MLP neurons of a small language model. Each row is named by its layer, matrix (gate and up: input weights) and neuron, and shows model dimensions 405-500. Each number is 500 + 40 x the weight over its row's rms, rounded and kept within 0 to 999. Numbers have three digits each. A neuron's up and down rows have the sign that makes its largest values positive.
A block is one neuron, or neurons of one layer that tend to fire together. Before each block is what it responds to, as a language model described it from the Wikipedia text at the highest values.

Responds to: Verb after subject. Fires on a finite verb or auxiliary right after its subject, often its final piece, mostly in plot summaries, e.g. saves, sends, has.
L6.gate40:461562485527540469456527472438478495497516539454485473498544538538438521489483454485514545476463511428552557490517568478517568489554467517460436422473561518552520506508462495558471478492563538544539545544557500455510542533496497490511472563510447505448491507511463514477538530498503483519
L6.up40:472490481489451550517433513520591538452454558514493502508564511471504450472525484511554445502481468466489510527520445452564472451546454477544512514509488475498508514498502516494479522532542469541524421518508529537512497497477499465560514449489448543495541497527496484548469508539568518571
L6.gate73:441541469507508527555467457506565530478460534547436576527533507552509517481513469532554444499379483465502523517602486454469505505483462479521398430483514536500565534533465481508446452440542541501494540545504507470454507498545531496527454528499500465512530538547569517566528528548486494537
L6.up73:491514481465582566477471465455502545433530517512433555466427504461519493537486490465541440527482494484491472513444541458466474528494571469585450507503555464527491551516474491536499561494511473515510477547473534518497491411543474553488536551552382458478566469474501522524536516445512485489
L6.gate139:472501511492480537565453445546513576453512457519465498443540551479480436537501459549490458495439480481523568499497494484459418528565433467563554476539486481462541582508482469525547530432508482502460520477466469523478558446530525482500454492457493490452463527464436466504586477430548541537
L6.up139:478460518424486577537482470602553461561500513498604530522517538430459448420486478475589484524520524488411554451533480540502440574528399547546486517445515450470512525563463465437537545511466560499526514504516523535534499512477553491537472537469498543470506475498508540471524442436517519504
L6.gate214:459504512475445395547462460405476544512494521498418521515536538471529480442512479482553437482427492474554517458447504457539504509526449506529502389514453555523544500445496508461483493398494536466465560524521527522459584506497510478554502443491563550541472551519537522541526516470467443529
L6.up214:513540522484451473498549572519464521485524439501505582559465494490500495450524454513471557481525493492526530562573513465502603486474563459530491461514465512554510516459498522478498549493472459489532517485552515468493467454563500585521560490492461484398514537544476478518462452532403530506
L6.gate413:534593445484436445541516449523438478502436541532450507494501537457458508482508485529557532534511571515528491524519445486504472527471503465497495524505500561503559523488476521465437493508541480513490513467527527491423531537493540460497411481496447497462452488511483491551517524443510528480
L6.up413:446478507502567455391459537520500478500443579461605487500505509564491476528514494473455569462558490459546522551491521477462486513547545467480488453535531488527479490476544526435527555508487517528489475478553502483589534481528467472432451480465510515465485449510498496528465480466494531550
L6.gate536:525483472472478460503442528482545492550544530501493528506535510481536453495595491536469526538478520491530551516517471485522544506514435477511499513394493550474484436464505441501466451484523540477525529464532498402522579560483512502577354499576498489461462510534464432465569517472512536557
L6.up536:552492485540476454532536508453519488483534503563465525584516548432528507509372490512502433479470537502516415479486464497462502496489489477502501523544487521499507502453552507442486514510538543474424470516544487563441470486540473413474505514477536495495549491531544490553499584549468423543
L6.gate593:436439515559495558513492515455508489514480491480543561425502461506448496438560441510526529473468480456476492530540498529531531489504608501523384524488461514547558508510453482459475539398525571519514522512477545533515634509462456453504479455483554535500433557519568520483500546540515529506
L6.up593:486504486560531517590468461493520588516492540428502493472507499433469492428488474518505457544539478429500499484502444487501523485469484579534487501488448498376492565619471498485464548472513583458534453504503571511477485450474510504531496605494502404462503495538482482455531470455526548576
L6.gate605:529541557493415504501505544476507478520511497520454532596436483534472483499587441466528604522483467499536477486441517491523489484503509534483463498487524493535491525433472502568494489522457527549544487448544528443541530472459450510588485476483469483479490513560498522450504528498517478510
L6.up605:487586450493465433430494539560534485483504544563485509506497454556512522509524471467491590548500524516486548459503513438508541534540472453562471451445495502509453609477457497500546512480505615549534491486519514435549514491474493578538425528514536468425458489585467480477547456468580459453
L6.gate729:482446469593529502532485521461514432569512484513514482550548492529468485518488496492490440498428538452490494357488547442539492481495525486488468452537445451477537450441446490535549508529510537463456533509613470500472493488486494536557415510566560506503548536520505512441560452468578589517
L6.up729:472496433464545500460477529510489515558593439480533496500525533503512588448499455445455512456474464476528466426460525509558467562525555528502494552509480464387482461527471505464507516586494531509481516498544537472485512505518446514591482473503476593433402482516511590476509439503544460465
L6.gate784:480555550506465439457550515443514430507551489456507469472526441438549528494533481544536481575453492480602484463509527491481504513459460557522502511519540501550488468534490497537517530524516474439529449525462477426514471514532530495476505560417503502474492488580471497443552507533501497494
L6.up784:490545504521502505460504544478575461533525455510452486532509531545502511539475521511552540545521500492510452415457538502473562433488491488470439474495469562453445558560440434455500504497466554475549493482395481470520508498493524527477497474442575577519497559530557536466546445529483493508
L6.gate895:516573508504462479524495496437502498508507484485499536475486488588477496472452473476484568437513483510557544494517503458554487509480513502501467465484529479528461555495523434476457495434525510488539532519515466472525534439421504560592434546467504452530518464521441504533531552470425523540
L6.up895:394471431476522536504442478492461518472461517464491545479539579429475546491550508547521433479454450470468553476442572470532520447489422478485463477451468528475611507470525472512490507497451468492518480552537492493501558435541507471410533517482454488497520470527439501524556514553544501544
L6.gate915:542504486486503482453466500461448561574483442569470582511523466510504563470454476492495533462479512455463530573466569570463481529476513475484554481460589476529527497546598486525548455450499549431467497485540406566491529514502484484576495535518467464475464518486494485469529469508488504487
L6.up915:448464441528554505523478446493477463508516456573479493536461506501482492448458502509582412487448472492477438465484544535506492455489557510528513454524476472563558544526526494505479478445554566526462582560549544480494562489499420500492492514527535452557563483514486537416600496477526507424
L6.gate936:537488506504450543479439498497501530518468464524451462493527498519418524517478527485533561517485505500559550505460534505495542453509486610508447494472472481509517485565605455547509493470481530518537525445522538464446498497533468469502482535496535519439523467481523472518446500519504464477
L6.up936:534471506546391519499418556465456487472581483526529459551508564525499501545511468472524538453537430473520557499482538518503474441456526534408470471506431515460474482486486561531507492557556513525521504486521456564491491500601504438534526525523530478512533492504542470553449550509560493438
L6.gate1025:395472422491481479530490496409517552555511490494517506555477506438480516536511483504477526493524429465525505406505561435527481491500528482481427496459544429548500473528484519428452491459578478485507520442556555467461543442443466457487452573430553450500436582545490466464537573537438516422
L6.up1025:473483502525487410485496491577465443513556454522542472508507513467487435500491538503453557538567535474525453502468505570556488420345488489490568508426501579561456539434477482423480509475512566490536485504457551416494472523526477490509428531539518471538513446484506553510544531562513440493
L6.gate1122:501486476488419407489427512496516465481551438489483535572504484535510462502475539546482516532506517501492501479521487455487493479507522451486518470527475461431457479413491471504501439436569503491471586441443546488473544503489548455549419509473534452506508497526472546467494520500509487463
L6.up1122:441427536543471456527418567562466496490568473530474498472468510456468523556462539536550505508513532439510440541432532507539464453457496434496481534511510475509497568495535449519468467553517529513466520407477506494500395444477554472573486488558474460418453511421507551468543477524539475513
L6.gate1264:512548528515459457515470442441488412468468537501518524522489478552484504444471497501530530562514512525530506467522549556438457508394579475562512537472440524501506424491512482550500499433551467568478437555464568510462522456483461518562484519405520510522485466541464554494549533494471474544
L6.up1264:472514502425535470581424427493539463432533517493494491449512527506563473432468432515519616498495506513591504472461489490557484514436473578494469530531533522478584472512482521482445507477419409477458453471481593484483519450482466504482493512450420512480505521403455521541519492511431412512

Responds to: Clause-linking conjunction after comma. Conjunctions opening a new clause right after a comma in narrative or descriptive prose, mostly while, and, with, though, but, so.
L4.gate574:550510446523481554522520525362509406474501494491481495523563501505527546504520487537473498473495443558421568465482524431446529523412497453471437514489488501478548505465510458445462450479527477431554530465485524500505547529496483482498503489500503494545464428576500518461431534484532543543
L4.up574:526556498566510478503475499536550545484530605479584564472498485547506560546482436508511451554495505564569518471556470519507481470485511443513484543527513455577506441425474469533504462529464496535471431449519503542478540538514497528525517473490471535488589467565454439555507508501530449460
L4.gate687:501563446527434522467511531387443559494439526404432514529531550481535569476499492488465524467471431513457555535478549441468517487553552496560487422520525453460515462397507512447481477426522526473503538471500491485509595442499476588535537578511513482444435455571511510430485524501504515496
L4.up687:496457486510529491495477450483524531498465519536547517446488491507391544527477517510578513524494512482499511425487502525556506496493553415458497519526517461478462538567485433487400522449540520485473503466599554557521497518465524515512465498556486438534435508520510447537470552502499552523
L4.gate717:515539534522445543492493473416489483534474434441470509540530527529501489481454517474505564589520496480517432511532459514475520531466468495489485480491469534572528529460404458461489542482543455458540532558540553455526487475452440452589490544424517496483465533507440423535517550532483486478
L4.up717:466563448486500567597395438499478497500544428532483517537473466494443560471503464538457453393498481478560608502509568497464479472524493528463497543447527526463578510438537427468497484462512431504484515485545450512461506551506486527535513514459491400519551474477467538450438486472572518618
L4.gate1088:440479519526401528520510479449501578462519545517502543553495605448527546499448502456488484549470495538458560491440548511557438520539491474502452505408501487422614517445453524502455486495419535544486500432542441536492454480497486522521428488524482488427452506447571519466473539507515496537
L4.up1088:491532492481401536455461405559511507487489546422512476499492516507489453529513409541517547545528498455477537544466511479544475474472528407533485435491599489446467463484495508467426452497554523451505505497448427497575480482577410520505433521536504441474451497552544505515486517469519426549

Responds to: Subject pronouns before verbs. Personal pronouns used as clause subjects right before a verb, often after a comma or "that", such as he, she, it, they.
L6.gate117:430549498489518464574453481499477480470519435455498493510481550561537531477532500522508517485494592436483518510543526505549460501527506555494483469494467466511491474474510515513506519544500487483527483497452472572481547435547486476504522494463461463454548554484492603538487523606539489530
L6.up117:555561560508526431530496548472553441429477517528481487465491477413481556521437484492537491547517522513518487443481555492547563516531500545537529498460524495486510467526533567569497464518516480451514530555490515526430440493503502447544514523516551441500563466530484502500568505527505476544
L6.gate163:508550524503466476526474477459402485470455474507464514569535463543493532556531435487577499539456516497431582437484520496450485440538573534484510512541504522592551395443517470512528503501533491513558480434510410481565533543478501535536536478537533473449493466516544549475537476599531502519
L6.up163:534479598490472508498436463486518405550547487436572530584464459467534468522516490506516477414511481514542482529561482460483477509438556474488506550511490515474526516545510501518516432549516509448479495475536430521431504466492532433486489549486459452436452486528470489440524522537454537448
L6.gate310:450583424443457382491554560489455527430490521466502493504456412517495526509500513470436495529512532511577515487513454449431400475466587511542525505499455511547498517524474460488556470551491462554453464523480498479540537514506478506471499504515530506500478523486517448555476502508550574509
L6.up310:483495466560433516474471486452528479478531475497474418535560607518532460460487526499487476469537494524478463462537541446472534451445505498468467510545497588480490501420492491527408481511484483522530558441479440503510484520485476510549497519495594494549517428508495503495489533505494429544
L6.gate513:537515414478550484552571469490467492474495509453448533458536527507480525510525410449459501524435458429499557536470509478509450492515452445504467524500455485518567560465521586512601481460523488475466511538530458503440547441449484542479553474489479486445526570534615551516440449438485427503
L6.up513:464523453500475513476481487409408507514505515479486494411506471602508491457441489448519476488488526512581465456480469499511523577471501504585467536514529513513488519473523449512460486488523500442448542471486545466495502469554493435517440572450514471523451564506423467532497563528498483471
L6.gate531:558486516576488484512497462505509499519503519624457546476545525463492531491505491538548495512447504466523496442492518509511547449520493536480504507458433579474546451499535425471452491487475517461524536481563588581479541502471484517547486486485483480534567576455532516528551554553491503482
L6.up531:561409532513473466437528476498596494583544500544423527492476529489518452471493517563554479490515518483559556484493553519502486530493498547487474529474464566506484510503524430471494507474419423437531490522554546552526516499434472412475468502497508450536495550410492489517418587539436479479
L6.gate545:524499540597504423554441451567563548534462542452496553497531521572577489513495406559518475475453409469504389478456457462510449451452436496372455514510484471495499535528513481511533414475461529517447517515531503499504585548552506442530424582515580464481528517519585514492486467497478487560
L6.up545:540489526457439514537536494510524463495506450489473531544459412434489447537507474570436469501477532483532529483533412513547494438519490489421504478578503582466570431517498487494450618485485459465516479472483523566504471505540510449453446528538457487444445513509604534524468410484490468503
L6.gate603:517477571498472449568420461482519520514458484547454477470537467440525484542488503556514535406481438478471520464510527489510528500503508426499509485533535517482464551469520486481495490539488519522491475488552465527481553488483455565539436447498483511504514520451556518481477499558484457496
L6.up603:482466531461501535482476524521452504611542481528433517509532542506515396425488491524569479503468464536526506514500490488540464539525513509519445474516507585528418603489538447537484538477493520571479486477463511510578534518578438489571494518488547465535535540528506492501494558512500417459
L6.gate721:429572504550558470500503540483491587496554487505460495581537539508497502482509436464536463491544546507522444422566525508445468508528465520575495471617481498544491570570448475575506526532517460518504459466455527535498468469485476531496489543486529468516524539554449417550471478563513499469
L6.up721:488502429497515507486486536469484429475542470572535509573590565421482472472497474536522453531516540458485551496495494512469505545510470496528532520490428491490490481477445495508480515509569492526473539532463542444504507543424493466507521545499473466545478522486567548457436617503420404491
L6.gate780:514568482553507518508484522513515499459511471582481517499528552487496537486536458507488460455440436489491497459499481475473461485505469462484462420455528517544553448499486450531442486484505524531511564479612480574431481527542493442537479486485576488462495515568542514593544512539525474480
L6.up780:481506539454451479481524447458492537541462472482519500511479452484507491488566466550543429450506494526569506452491532514507486508468516548508501537459569475590543494528507415558553506441522455519582548537468480475506430482486477449520490495495518467546470495435463409493426524462588464455
L6.gate869:482493526500516510495479479477523501498520553509454532463597523519531457496547494514482512469404580491497489527502354418575479454539536457464401493510521592522512479608483488477544515555533476488484621480415481527477527494559509482535468554594473472486462481541536495557505498450549529493
L6.up869:421578468382541424498391533556525496452486467482510492544544531462466503423517457469409550555443551457508495501459511507483461484535471487525488530504496431571494454486485474455483485512482427617484527451511496519511510450470506430489507524513495521466419476516491423466515499459498436471
L6.gate988:564578549502533484514537474416512578529494509527533461427473541535521536530468522550457495432490506477457477534494477421490402454530484450525455431562510540550530472482435535476460455442562413530509536531541498446550423448499506537504521502476471493531505483440496534564497553561564515588
L6.up988:503489479423514539505486475486518534565417533535466506543565481530599444480463503462437548549486435444528574572487538437490523539478564551464463481526484548493501447445566547450508544447484465486426500548491545471435486518503531504452545401550516543461475552502452513548528483457524436518
L6.gate1093:408487468480448495527503493536540532517536456492488493433520404527483467469474508504502513462442573546533516487556463427540510473489539502509426512499493521501507463507496610535483477520515568462611546511517462550476563518507486460513543499456494498446537549556505547544514489453511464530
L6.up1093:495510492481440532451545597471548540513541479504465521576429430608505422510426507533429491502484533535571435492498495456521501577567519551518441509510517559488411554490525467500493489507492442523492499501519482502520513529526401451536544518526456474473465502480549518537431493490443462582
L6.gate1139:539518558502500506495505542493488495460494494598473574512463408547533525490511443452492557516504495498508499459516497536458549459429464457435485525449476501527490485429466530499523489492565446443540492497516501424424487421581482516500462460475492438504508451516406399554449428507506494474
L6.up1139:503533500439482464444501531489511485492568484506557579525433514420495507499424463446363487521536500545495525497450477519499437534469510530545550508530422528496464509505497460453504527542495524520501484393476541527451488502551528540490514487512440563491566548509464542571457421440578505480
L6.gate1155:519537515421506513424489534456480526533535446515379508463489454530529518428477487513577493464494528472538480513520441453512494495504469491453421420518509532548491514519577519582474542405505550474525587465539527532442496502546505477573502473483478433525559549508507524528474468507528532507
L6.up1155:493489456511476528424531523515502506555572494501492495462534490500503555497494447481536453415473459413549492461479508521413487488560534437487470536465461435533506528435505460566468456494463459509412524496553562549492517449540552502497511521505443484489526478488465452424558498528581509451
L6.gate1214:555478498524434506504511513405516494508572470547522534539533482615519522451548458476596507488494535519481421504533417456548579448505526483470478526558518549467479496487485523474491494469534522530433500405468494518475487504533477522519515520550506447508512498492493473594522447510554491522
L6.up1214:459478508423474449489527561504488500507397422495494478443502494469525483401555514534491503439509450460505502488520557476495463470526493437465513432486490491441495533467450515458518514514464489610539576487528473508522595514541537498525456496584483511498465531489526455465560467451476473432
L6.gate1311:567501481480531492518442468426551506473439537487479561502560533440487461508519438537470495521476434495498462543598536421487482490496478441494478549572522534519558460416471542568537467567531441518520521469532433439560505549532539551457504559506556454528469472510413477492575538546502507514
L6.up1311:462496420504445548478502462497442490547498510421458462463587553493605565559473518519473522459502492496530443524465548493571566476504499524522470528524488522524548507474513519476508491485517513490527515491460476497515577484560575448436509506506467553523580529455567470500485538457429513523

Responds to: Sentence-initial subject pronouns. Subject pronouns opening a clause that refer back to the article's topic (he, she, they, their, this), often after a date phrase, as in "In 2002, she" or "They won".
L2.gate478:520476516445502523503456489444471491468526538512448555495537459516471518541522492495491452494434481485506469586523528487469524499468539392452511513503527462522476534559494505506532471500480492415538551465491569462510477553481488501515421505547578435494495494529493470499552476493538557447
L2.up478:483556489562489413508499525544422499498494514549424499501483528559518469565524505460511496480470508538547482549450494505500524420511554528566498515579500529502489475545532516520506513499490512434448468449583417464493533461438504504538453537526524445468535566545468466553452505490450464496

Responds to: Subject pronouns and ordinals. Subject pronouns (he, who, they, she) and ordinals or durations after his/her (second, first, ten years) in biographies, e.g. made his second appearance, who served.
L4.gate175:443453574541590538468585490454543585555487520504529544537572491497550499482501540512540507469438508494492532466513511438508500465497440505466467537495544459548486538520463472600487473503488589474487567482432505377433450529506520578520501464444456489499511515494516491498518542496500520447
L4.up175:511561534459455440530483507494500536437506504472517519498506460525504557548520438537497500468551469487489578500492592436425517499476528528502512455485527443475521529543524415514488510515491528527485539563536436467536437620479459564445444527634501436481493497579530497427440467498529572459
L4.gate480:493511472513503473521440516496542456528478472479495503484543494529449477520509527578492553521447535537479535493480501503545494514557545511555547509513536527485464465478572511445572539517464551481483579479498440426522529510500613511504434516510563502487531503497546484501554520396501559505
L4.up480:543444527452486442423513480431465526591539453565483456449498492520525525490503506557457503526485473462560485458480557474555548491524522451433521502483528469475522476460491560531546467492459594481483447423506489492527469489536536563527471568532474422498490525524548467495505576433448511588
L4.gate588:461507478481518482492475426463515570490503479477467475526519516464492541559495484500530403521438497504482515500527603502556443424477430440439455465497469492504570496429589466503547546465472551551495524499433519473453473453484515515483513501508438486583573414567497500494496537483492509446
L4.up588:539551518463540466519504543469526547420495445498534498463539564512584467437475528478488467554479454497466550438503531518403574511510442539502513484504539520509466474501460540500522518505515457560409517445508500447488432497427480523527562517482460553489478578544473543536428456503552471528
L4.gate1322:478543479475487436491520498463506510488560530522463556499507533522486528519471434437498538526407471512501482469460497544568425454438453394498408459454439460508509484481465513482624450457529482482470461403525508494526431435512460494542445582477484494500492466589549448493524497465516552501
L4.up1322:394474499469547527522468485593478545463507520526465503425517534531485507475535447447571448531510466460517528506449505532504540485549475483493420525455473489471426549457486459557505511544532436540497487561491523493529489491486381465420522510526470572490446413446473504505498517524464493445

Responds to: Verb-ending suffix pieces. Final word pieces that complete a split verb, often taking an object, in plot or history narration, like persu-aded, convinc-es, condem-ns.
L2.gate157:454470481511566389563493478491480524541511419463500498574478493502483469542513494537532542504526464499455524394472591465495505481489523524475441506543459522526472439509494465452519550568454466533484555399517494418520512562524531523565470567464604503431486511503487483549482482484464508563
L2.up157:458547490536530415507468431461543530536494478496470515474488508471469559553525506489510477469510559516553443506522462503548553496507502501492572479538510557469503496552516489526510497499538477538542515501477456533424535476495519563438553523516525425512516485447515494529467529490492467511

Responds to: Verb completion before object. Final piece of a verb, often contraction endings like 's and 've or suffix fragments, just before its object or complement, as in it's a, confront themselves, halt deforestation.
L4.gate225:527492459552481455583481509457492450532470462491492435511599479530562538425508513496553515488519445536478520465518475505485543509437493492552517523506421535573601433488484453497450538440546490518516486511506528531498492518518509456596450495423502493488457525493524473477518493522487563540
L4.up225:546462468480480476517541524515518507590564517442526453453510566531551454463487502547471493520618535531547554525502516535494459486429539591487531548573471611516551464508454444533488631484445481515540479444439509524490497569519500486495431507480524445504532483474475515543573535518441471549
L4.gate594:550502464533549413558447497464499522480478597445526478434547522569467556458538470486513528472476479515544507495522574407479492510475565486490504584514457552504480445500514488459490533527545432496479553512524514414474529510561467455582472565403546454477466474490559521509502476531460578533
L4.up594:401448474469501438468392462507516458476535674502481528511523541547471529511546525471541483474507546509549516490373551510541543429507459523463480480498509571479544542489527482457515509454491500478558551538544516539461455506452485498473498510458541501457566582525453510488519478507501513598
L4.gate1041:548504497514469454549560430498453484522405501428523520520571496505474531466520456586548473502513550481548480503503517479487464499523572494497521523442473517491507454507549474497501572381457558474481513479578529542527554504537526506478460464490530482473513532399517494539561581498479478560
L4.up1041:463451527556524403568431526462559430490474554519558539511495488505523450512463489447444470497461464489534501482491563468424514523532475543592474586469518536496490524541532487527433503487526388519503511463486504411448536525442447496548496499460519561496457500535475480509469471481539502511
L4.gate1289:489460511527515510609494484489512475518509518487538502407504558459478545495481445444516434505478505500569555345489511496562514462530519545494529565543485509542477533452510471517546415473507554482460536535525578529513530513537451518452543404458499476473533533519523512509458560531483509539
L4.up1289:552432493439491467543483516522501438506434488540507452462463479509569508552505464459542514483459461543522503423478562444490500510544519456508491451519546465541459545549490476474492493576458539497443571493540484509528551560529521520464494495509454555486577469523479441459492510506474527476

Responds to: Clause-linking conjunctions. Conjunctions and punctuation that begin a new clause after a long clause, mostly following a comma, such as and, but, as, yet, semicolons.
L6.gate42:420503536528556564484438460514545543473473507492490467484525494512479534450581491485539526424462426462520461429487494484493483514559476575463410577464585490454568512532470520494505470473516508510557512549464522474482511482523513441526472515516516531500432497479489482435510536538490561510
L6.up42:511460545533543446534416459513520479470549477535465561492485443478508573529433553468500520504458483487455476491475488488482526545457527592569510563460470430528540554482453442488483522492478552530485497494499530549550547497438506535486519486489487597558537499524519506479503473520482496457
L6.gate72:504508514513486588493457513479529497559454512468445524511517617483383551534502485531470430519483474484462483544446448522485478477495456491467397457465497480475479475479483536473538499464481530486502529466531566496535493513525468435511506540536488523479433574489592516436507466532512512567
L6.up72:530516466488463500521514475422551507514511497506532524398486548501532521530457480489485501527447473471555470493515466488478498498484530538494471491496476442509552511506485477529449523455506551535483560468554493521459465522451443525565435548500505485498559539462485467462466568503468471484
L6.gate116:510518522538483549513452436539393523531436494491476448495491525467513500440489507480547468520491456539552540530599524462468450579463532478492433483518520493588559453493524519564486514491485471482522429515476514485462561499477490492542508488503488547471502462511491577490526433537505451501
L6.up116:565462505521523539565451511557487504499483481468420528395595530569501495454521507522455467468440538488510525529495427474453506481513464503407456553596490503412532525545486545455423589525497562498530540502446438530380466511550515492545520531539487558520503484495496440512468528523486524517
L6.gate186:518467494522490528452473504486537471576532452462508541503532518494549481559518457486418464480430404482471528517524474430515428471527524418474446469484497476552552432560488488407476462493506507455466606506570532470421496551471538520531510493548479525466449532498582463473532455532508468569
L6.up186:496549455509444498472524516445473507536469526532512549544473437503494520498453492500494561522487535525500506433567521481498493513479561443587517541540471452506431461501519467440469508493488528434453487560527506506541567547527483516485455515514484511525520550565477488488505457516539515470
L6.gate205:476504456592459587493494456408528445542549546536501504484496534589570451518515487463464500508385510447423475495487470437551506518552481502469388468511523411510492474482506470425459476440540485540565449532525467502503540554497434520523466475482494435528503463483553478522530486528557539393
L6.up205:495519471561456493493534566526456518511413468474585511503474538557493543549493461512468511421553531557491521548534556519530505537479541546460530526539562474440468475510559503505485446482480495482454473473538560512511512450460521450512451460539563483494410542508541543527484470507532439536
L6.gate350:506460554519460511524564453539512485496483498531484555513477500533509505526493484472561514530429506515476481497566459482552541491529607520455398523438555555646530524490487506502589448426557413506474474525564493517449460488396424549558549551433456496536567600469561499501484534516465530528
L6.up350:535434488550465532445467470515554540474531568425546542513535507549459475522461515530465491503485403453454489505453480473521461548495441508562483492529548526382600448538434489474443424499523490440509538487502482526517507534541528438464485550505458483433489517526531452508435486572411521523
L6.gate370:550504574558445484510514470496532540544495527478465485440539457494523484522521479522534469546466505480503473497490449532547484432510570476495480491495503511520586552527478467478440503517544519469435546495504492501509463525474478533510511479540474510540590491476513509542465441487530532506
L6.up370:472468547503422557499471528556592482545457501444506523473573518534467440518522440510463498519501553494499468527510468516450469492501493464524484530508488560487488530474424462504534455501465469551467506440425424490606521570464498502507487570563482530483499523488435484502469501499492507510
L6.gate390:546552537468469500440478488450445490488521533468424464417582505474463475436516499505467499551502509470474509449527463588479529490490525508417402507486542425475448495510483458513531503517532450465565612448444483472503483452563559445530478420491447514504468525490510474462434517469443567545
L6.up390:512473528488456530478475456528506493531509522519474579520502422482556506511519509518480508468460522493523463477471516538418466517574517520558494509432536505522515518571494499488517548514490441522489508545493541498448436585442470489480433527544480518485481534552466523508460503469504493503
L6.gate589:537495509478555519520484518492534425463452465457479485501512398500502547495480536481464567526482483533461541485406479486475557470454555560473449548495436417513527457490540405455481493470475508437471523440583445441517456483451514584473531507507541489495455493537536414424486508441447568483
L6.up589:509553444525463497519494555500451446520487507571494568489573486464488466437584451472549543502459507504490491548487575509502456452475479511538475460533541554474499548539376558484534482466502466504440430547427565569443519500485456511432492496466522494462516549482523604553498507533539452463
L6.gate597:496480493567515466561507549542520502542427433515553527489504519526440515449519435518553484595482530512517397452503515484534409511461533470542505428469510533554565518541508427545479515445511556538519504441445537424464523476481516467543481601456478545469494560512464445523540520473508487545
L6.up597:510426473527513533525561551513473470559517537503525549479501484601494419494465470495520495533490484495511457491491544465492581572533466531541449486436465463451568501498540496503536472460502472573483519506518531423501559499441564507498478580459467500452501570430464483512490437505451455537
L6.gate601:495578527531545593524439500504545462540476434523477522485496440527517519535503480478493542520487548526469428472488454522560510482464522506484455457524528474523493507492497493551497472558505544548575442500503500546508468509472551482525486524531502479404438579475489502521499480498493546482
L6.up601:534497526515557437450536482517536444541565545461507483498462456545473460467499505457475494472498543573486502537454469510510467525507589459492503460504525410531440487468427462486494481482587534498543530522520493444521508462445533516460533474533421500534563483532560522435477577458550541438
L6.gate711:447482492563459522492485420461426473511524489536488466521496536466473449553457496464481468614396469485518493476508472555503528450516528512522484481513494473506583462463541518444494480483507449541522532495499518435463514542473373480563503478507502439493533530492519527473515478419535509501
L6.up711:439539526548500527496497493538529560497508540440511497568544517498536433507517468507403474469477494463504467517530503505514462438425469507474501374526535502526497472489484460530520487507442439515561556582543455491438526446537499456455584504521428528513504451456555544520447575549460517582
L6.gate752:474510503529567507487525446514485476520483529523435483497480508500541489528489529522448548555475485467414460537492506453535505454526473514486546493477559488461554461527474534399598498530513534454550573473539441468479523495503520495549427496497487468446522523530578387472480544508439538463
L6.up752:502475514475456560498524487533502485472559493460493527557546503495521534529488460501504517510423489472470455542511426482516479490520461501476447485539480501563437499516448501431507477485504520463482472505536410454532557531482473563538517502466498518507517540571594494569437533519536516566
L6.gate803:469520515519508476481475426457447487478436473542432515486557546532538570528518447546549479539505477531485538446449536451549460513500552511433445528409509502505556423440518519535505477482537463476451471541510544562459499514545540560478476554360501510455484524591539524540494430474523541548
L6.up803:436416540560523442438510480508466540461460567466498446495499454552441477464544458539505566506478557486557586525489473485464540458495528532447481535481521493454546448431462484449472483497480442516465531516489478487510543538496448507480452481475480527477531608521525486530460489546498570518
L6.gate944:432522415556473489536500472477437423467535498477516532514502495573502487456484489480523486523510572523516461519473503435498492521516520411560450510432519496504525459461499418539494550481477449542499446452500500544471544526554342498532482537520511442408460505481511497455544515489468495525
L6.up944:487551477527510450486564409480491615521465610481490478485509546425549527539476532540459501493458531441617487505444554576519462493518508442470446512478547504496572549514507526522448454511525379391493472535579465530427447488543467481458577424443470505439479483500543448530447498536473553516
L6.gate1057:527502439509497492547517497414471569509439466431458552472550530463466577476472464464439575507470468575507480447494583444549480450505498457517451533531516448549513484458569487433538446386519486493541473474522530453460532505501457488523452527482573511500423498529525494519556502526536520508
L6.up1057:503547526537466476470530471456505559468483484583500519523533462480513515519412459562536442479470431478433508565459543521423474483469514519496466522479461452500488522420485532554497510515434441528457524491523469518532512530520427501484498470557433510500512501483529503545548521488495554479

Responds to: Clause-introducing words. Words that open a new clause or complement, such as but, that, who, why, because, when, and verbs like realizes, feels, believes before clauses.
L2.gate168:471425533532536534503475547466512533516510528475485532468553574515534461455525447508546491557424429462493510436515505518473505512484443470483467504486479496540527411452470480465448436443476525462455585451503517503554498530472491468527486540467511503499419482537511439510499538469530527541
L2.up168:414516500506519418467478519476539440420540562512416540511577544591533536502508481477487602500507554566529430487470492514478499523523516448487404439488520554441532497552435501440482550494512506471595519476516506509474512509587456533516444527468457504513457490436466526473524500466520578462